Weights of a small GPT-style language model, trained from scratch on English Wikipedia.
Size: 12 layers, width 192, 6 heads of 32, MLP 768 tanh GELU, vocabulary 8192, 8.59M parameters.
Architecture: LayerNorm before each block, learned positions, biases, untied embeddings.
Training: a variant of Muon for these matrices, 4276 steps.
MLP neurons of a small language model. Each row is named by its layer, matrix (up: input weights) and neuron, and shows model dimensions 96-191. Each number is 128 + 32 x the weight over its row's rms, rounded and kept within 0 to 255. Numbers have three digits each.
Before each neuron's rows, "fires on" lists the tokens most often at its 100 highest values on Wikipedia text that the model never trained on.

fires on: " of", ",", "."
L8.up637:161135153152145173142120207163094094119145118081127113180114071124151129090115136119138069148166128150124090113116135160155127173109114200143118132146147139150083151099134139114075111139090150114162077166109132133201137102083106138116117116183099183109179098110140199196108122155149090191

fires on: " |", ".", "s", "-", "d", " Goals"
L5.up151:109131104174142189126177153133120126117104107117120106129189087143125104156151073130147088184108111073162119094166203098122148132073151056158143176062109121083158111153135118093107178131124072136170147119173114153131099145074110100130156134145146147097096205130155083132092167168080090075

fires on: " |", ",", " de", "rm", "|"
L8.up636:134153101130100098141101143140145146133082132102139124154155103064105144159121111131085158144135180165067138148136116146165183113038092105166068157124135131171121155125156134144137113134137120098051166121136095095159170145092067120104163149103183087102174128118197143127123155102128139203

fires on: " a", " =", " an"
L5.up578:115214100197152082092130111137103128167101140080136145146117092090148103154106145113114132145126092151119077097114085118169160117105173098189142093164119133175143117115140087093138120121157136150108127217097136120124108063114093145151090143127152152116166154129094174104141124121108124152

fires on: "s", "er", "ing", "or", "ist", "l"
L5.up239:127186118163125126115175193148119111152140142127166131177162138213071124135155090156135151068094158084122210094158147132156109094104017141173131158192103155152149144151117130130065132125146113115131083170118172138150135143140139156137101129102122140100107163075174104173142181137119096143

fires on: " |", " at", " the", " of", ";"
L8.up270:154031095084103087138169173092156131181154127111181174160175164116184146185151149136111096140139102176161148114120101140145104133138124144073158083166118131135080170185103094082147146166139134104079119114115149182121147083107104141205075088162069127129106097138150068133132076156104119160

fires on: " =", "\n\n", "ll", "bl", "pl"
L3.up701:155113140146117112154141147092047131145046160141173110142126095188131154112107119101202094119145124143066106075131148114188084159078122065144132084150119116108148116118126118115098103146110165150085160171134076147152108129135087186165130136161121080159077157084118167086150107057142159149

fires on: "\n\n", " (", " November", " Total", "-"
L5.up616:109104113079163136130084145074088140192119073061160114167117125168125167079118142138147142121128119175113112064144161163167144110130119118101136164126115174096167145176085094198109101159088145117140130129085111113153098135082163082125059096152144105139092139136113066074150100083145131161

fires on: ".", ","
L9.up701:109138053135102166075158125106094119107116107123128043085110130118132150148151148136121076170088104095139159182088161183138148173131103147102075106175117109120173154170119122124130122140139098140107201150113139166117100133135113176108126085189167069128077134099156087119147156062114168093

fires on: " and", " also", "ly", "M", "o"
L8.up432:147158153142154107127112178141203116122097165108139174149156076102100182091126097112162125122114148090150140086159129092151111066114087164118140133091167145103103205108149128123211092133091156133096165173141140129130122134106111109132168105118171063163143125129116094128149133114161118091

fires on: " in", ":", " on", " of"
L9.up550:128128147109097158121101165164148071128079078147128118168134129117171156120101090150096167135096127143054134101132115172145134164144091156092164126122123156105119106134136135168134110139182170124161062148099137097092088096121093184106125112159095164058183110087165145183148157077095124150

fires on: "y", "a", "i", "my", "m"
L3.up362:138121163131126147168133080184084144093098099081195167143104159120159123100166117125118133146134168156098188101133113082160150113135130120116174169134135171129136153152103108158118100143116107184104143161112152095037103065118168122110177115121139116090122169139115099103147114098092133117

fires on: " |", "-", " or", ";", " of"
L5.up605:125106077134130141110129124139194155109130162131169092163118155155118090130139171082170162130187115180184108175105110141094136055108104112172129137098124128141142128121127120182141133142121155113122123198116109172129161102100127128070163155163142060100113139161103130088160159118153067095

fires on: " |", " with", " in", ",", " of"
L8.up737:115070124175104103142167171155212151101092153104138120145149091064126119142144115139069138128084183159135111149142123111080143075121106157177117156169196091122142096163107070101141142162063127128145154165090161135111117111108036125161121195165154109164148133157148139075135166130129155075

fires on: " and", "4", " of", "7", "5"
L3.up699:133123132049108076120131097172154099105034131118111122153121120133163154144132183112083182134193096116118119165101172085113188114117147179076163142146049133152140097079077178121158126133058144179120099161149120138160101152077072141104160109172128165085103134142105166147151153112177111121

fires on: " |", "ti", " Apps"
L5.up109:070114104110172111095136091217150124139150076114127152135074181150090146116138139159108109089126197102156165171120127093129147159112131104126154159177094105165129166106137112125096080126073091153111134073137116133109112152131106144153129122106103098138070157104164118111113146132138173149

fires on: "a", "o", " that", " E", " O"
L9.up566:131100173153092153135129092104160165179135142165177119114184081120117129104178133130117162117091120120116145113127249162135133086103052152116134191057122136114080176094146106208147187118132157167122117156151190141104115126087157110171131127132129164109120109125145108130101150127140115180

fires on: " of", " in", ":", "sc", " for", " at"
L5.up733:153078161047161090075088146131144133110157107070164151135181139137120089134157100127147154119176106115168116126158165140147097176136131095096176089102148118068098145155173139071126075144054109162133109130113131145143111153121087176133153150158151044058072099123166109175160088165124086077

fires on: " |", ";", "|"
L6.up649:122183090148109107126103146149170124141128141156122185106123162172125106121114136080131137115123143157163185163104155160134186148084187151117125142113106126180114125168097122139175107145123146147124101056161154172088138148142105113162135077162084163119117117151151071139139133133130129077

fires on: "-", "–"
L5.up317:083118136092138148098129070129126156099102086138121169143183137122089086101126139126175094175076056142102121120189125165193143112091119064166085114157149131189106155105185135153129097132114090168182081051142157122132124105139115120183140137138144178123091123122162173101173124175072131070

fires on: "'", " was", " is", " had", ","
L8.up74:182137142096096134211089124109153107130175133120156198188159183151121123093065060122147109152184114135163114097105116088130156082101108175130075186126112072150116157121181146117080144113082167117130084105097119190171153103111108109114112133106128148093182113078083131116139120137136085147

fires on: ":", ".", " fa", "te"
L3.up631:109177124087109169139100141106138122112127143185104180145166146132105055127133108143145156124112106123156127117138097150130068097126127101154116129113137138088091141154150069108180124046169132168138110180134110110124186163202120166128133120118123107107110153123146110133075176154148115143

fires on: " of", ",", ".", " time", "  ", " |"
L8.up69:153136145121171172164140127125146096136110155156103102143087163110179113100120079133142081120132130060147105079117110130188153163115221138098115165127160141173145094108130111146116167114085179107169125117108163204135141127077100169134149141127133217149167103075146169143178106135124042172

fires on: " |", ")", " or", " no", " an"
L8.up455:152208112146142111092147130163127167133137149125197122138188155088067141063198124124146164151123066107164105174097117135122134129150141108114110137088089114140103130166101118142178087158176162167142106160051114126083172124088075085127176095188068110097074118111162093129144154154070110121

fires on: "6", "2", "3", "4", "5", "0"
L6.up489:155134105139132104196074111131198104117143126080151089160167218184111134121130110110131127139165107142148152193120151101096199091107138156079194147147138101119095118138110110124098103179133122101143102147085128190127169194092066128125085144129165118085149144142083127064156160123130142134

fires on: " |", " (", ";", " W", " .", ")"
L6.up177:143101128088115072156130083112103124109159167153093179111159162138116034165091073055156125104108076146072104136144105117150116089190111114137163174176135126131106124114086148131122102063135101073102150176078189175100112091132116142099075055132158127095141157148163153093118152118105151107

fires on: "-", "\n\n"
L6.up642:173117161184145139117119141125102108106143087169068131148155099126122146076165150154150105152053147123110152120142181127116122120133065086149082164159164137092194149129122137102090153131180064136208120129127107150125161112089111127193079104171151182169117151135145117093196104112095109071

fires on: " of", " to", "\n\n"
L5.up584:166129130150109100126151106152114154081102107086140190132114104180134098075080098092140120120096145141163123143117131118140148129129101119186095114091169149123166097147155112100131097132027144172102111151073136162109071134145160148138149112108160109119093149134118156172142124095149093094

fires on: "–", ")", " –", ".", ":"
L3.up177:173148160129127128207131106090156088115124153159107105141178128144159101157082153128140144132126131067195120108117063156168116111198104100125120094132149129111140070165164119122182087131113065122122160133136119139145117092148156139109102090185113112098079138143122128113165086161141173143

fires on: ",", ".", "\n", " the", " qu"
L6.up299:114146111115136099167183156108132079104151158142081093112170178095109081090147139124118182141106146122173138101192116167185143120082108084156130159107124131079091073139157099188159185148093192134121109169124133160171141120087122119061105102179185126076106132079159126148132086114148096168

fires on: "=", ")", "\n\n", " and", " the"
L6.up565:088168102134096132107138181125162127088093090138138127171123122122144116120095133137115104130137128144165157154138098157163148125148124135088058156112099143113138125154106149108097131161178167156058128204177106125140146118173087146169112086187123096081140088140052157059105126211144106145

fires on: "'", " 17", " 18"
L8.up617:115093160160174210156122174159102161177119119104130188128149068089173095098107152140131131157188093107138081106085152088082191129152199195137173115043132126157117138131118107100140167125143127136126100162103133146120089152142117077141080104145145145128127081121130145089185063116154110080

fires on: "."
L9.up522:176091151152125103175145069099101156145102105121122131113092140140147142132110157140127047199161149093207175140103180173172073154107150073074090070128119183182111132113137087128146121138075090118070136113099171168090102136119133145123120105166149104156126140141124100145148125096140108119

fires on: ":", "72", "1", "ora", ",", "–"
L8.up649:182140143122132143153149078108065068070077135173146153183171111147162114118109104160172111213156091140123134080152141078145062180081183110189139043127098140085073105070109142125145086098120162113143107107085124092143151115161075139161153178149127166114123140160128145154141100116066134107

fires on: " to", " and", " br", " the", " or", " mon"
L3.up481:082141131139118067091124192157180156144159104102196130138192106098174145149098171142156129143148149161147134208105120141158093156168106134103092164091159118179139080131102165142114051063111120109070109128072206107147098058180186107093152156179148109098137107137129171085099099149166098123

fires on: "a", "s", "o", "l", "ly", "i"
L5.up513:094202166199107121097166102112157120129060143140170134196096063137121133076102085114116112120073207140125179117194165152155116077138123107154121163124088147171157153107085099099108147142073127107093122175123174155068140110074099148145132152089084170116121186138092072155125167120157133131

fires on: "ly", "ally", " early", "s", " later"
L3.up558:105135093101080085114131161125135183128035166107170055094076144101129164090113135096125106173091179074098103077134175166101139125154096110128141112173101117208048176128115094160167157137125101122136146154113142181142098130143156105114155147103071109148146196167154101079205164116178132088

fires on: "|", "\n", " |", "eg", " ("
L8.up450:119194133075047100130111049129190124110097128112136161165138189107119165137117136113125143113140148082169179144126111097165132160093158117102192111140099046102145137108110162175100137078123146164124130120143105145101139116133111119121175097150132110098119127157091022173141116161110160124

fires on: " La", "-", "'", " Le", " Wi", "A"
L9.up244:125135119153160183103093117176065131168099148029155112097156102155141114181160190162103128170094070137058127170126117183071151083160107145089155147118112098131131158136125095164147151111152137118111144109097166108135115179140157114159080105199163116112113006154164153108125095115158104135

fires on: "f", " an", " F", " t", "p"
L3.up517:140135081170119056108093123124122102135123150157131186078159098152133168125170128176178124151152127148112088122141102168068166093069159123206143168113147154159171159120118091096078150140084115077111175184112117107075150115093150094126125164166123134112125146138150133097171046109140171184

fires on: " |", " the", ",", ";", "–", "ne"
L9.up333:139131135095133121207100133097105089102081125108101093136212151089132128157140126110145149146115073119184121121157125157069146083125163082109163173166128102058144094120165093137123126147168147147087150132134161157177110155153103161067119077120138147092123176091148114133116108150127110157

fires on: ":", ".", "mat", "arat", "uc", "°"
L9.up343:102123157108080146097168134113146112112087106110185075091110166133138135109144150141167138136142106077171155186139110152112147141105108143132096096129129117095131129113125147050118107079178066123107193144101095118146122144144149184202100152111138109173051151086126135116140120122177120126

fires on: " can", " is", ",", " Sl"
L8.up658:140074174176087019124093170133140121104112109110120112191115134122105118089104142085147090092136150092164094119108107173141166141059131228130087117097124116124133140109099144082122131113093069160164118106146127235138186045173076145160087128160163155104108097158147138162112105157138153141

fires on: " to", " of", " on", ":", " about"
L9.up571:165115119158125155132138102120140196109127104126143211116133091097149052122082134165195141074110123141133136112131103104069197149093094102133145117127142126114123078127126164128155188132098174139085101132075113134103115137179108099144150094156166122152102141085024109165092146146150147170

fires on: "-", " and", " –", "s", " the"
L9.up567:113161140154151140127104118083147087037082088159169145177130114126096098138126114171157117118099124120204132105110126132130174128132127122036107121131167169094189130110089108039168127152151115099094114136202112162110076098125115139141127060146154201148114157126134073105180140117170093088

fires on: " |", ":", "|", "°", ".", "augh"
L8.up84:125146118108158160099118155141089127110131116190090185135109216107130120101088148137121125217121102082158166111101128172139138133171081144157130184114136143150190100135155118144146159098087189155109109063192161133118150130090097123118132216098158149081136102177155107078152105165151087126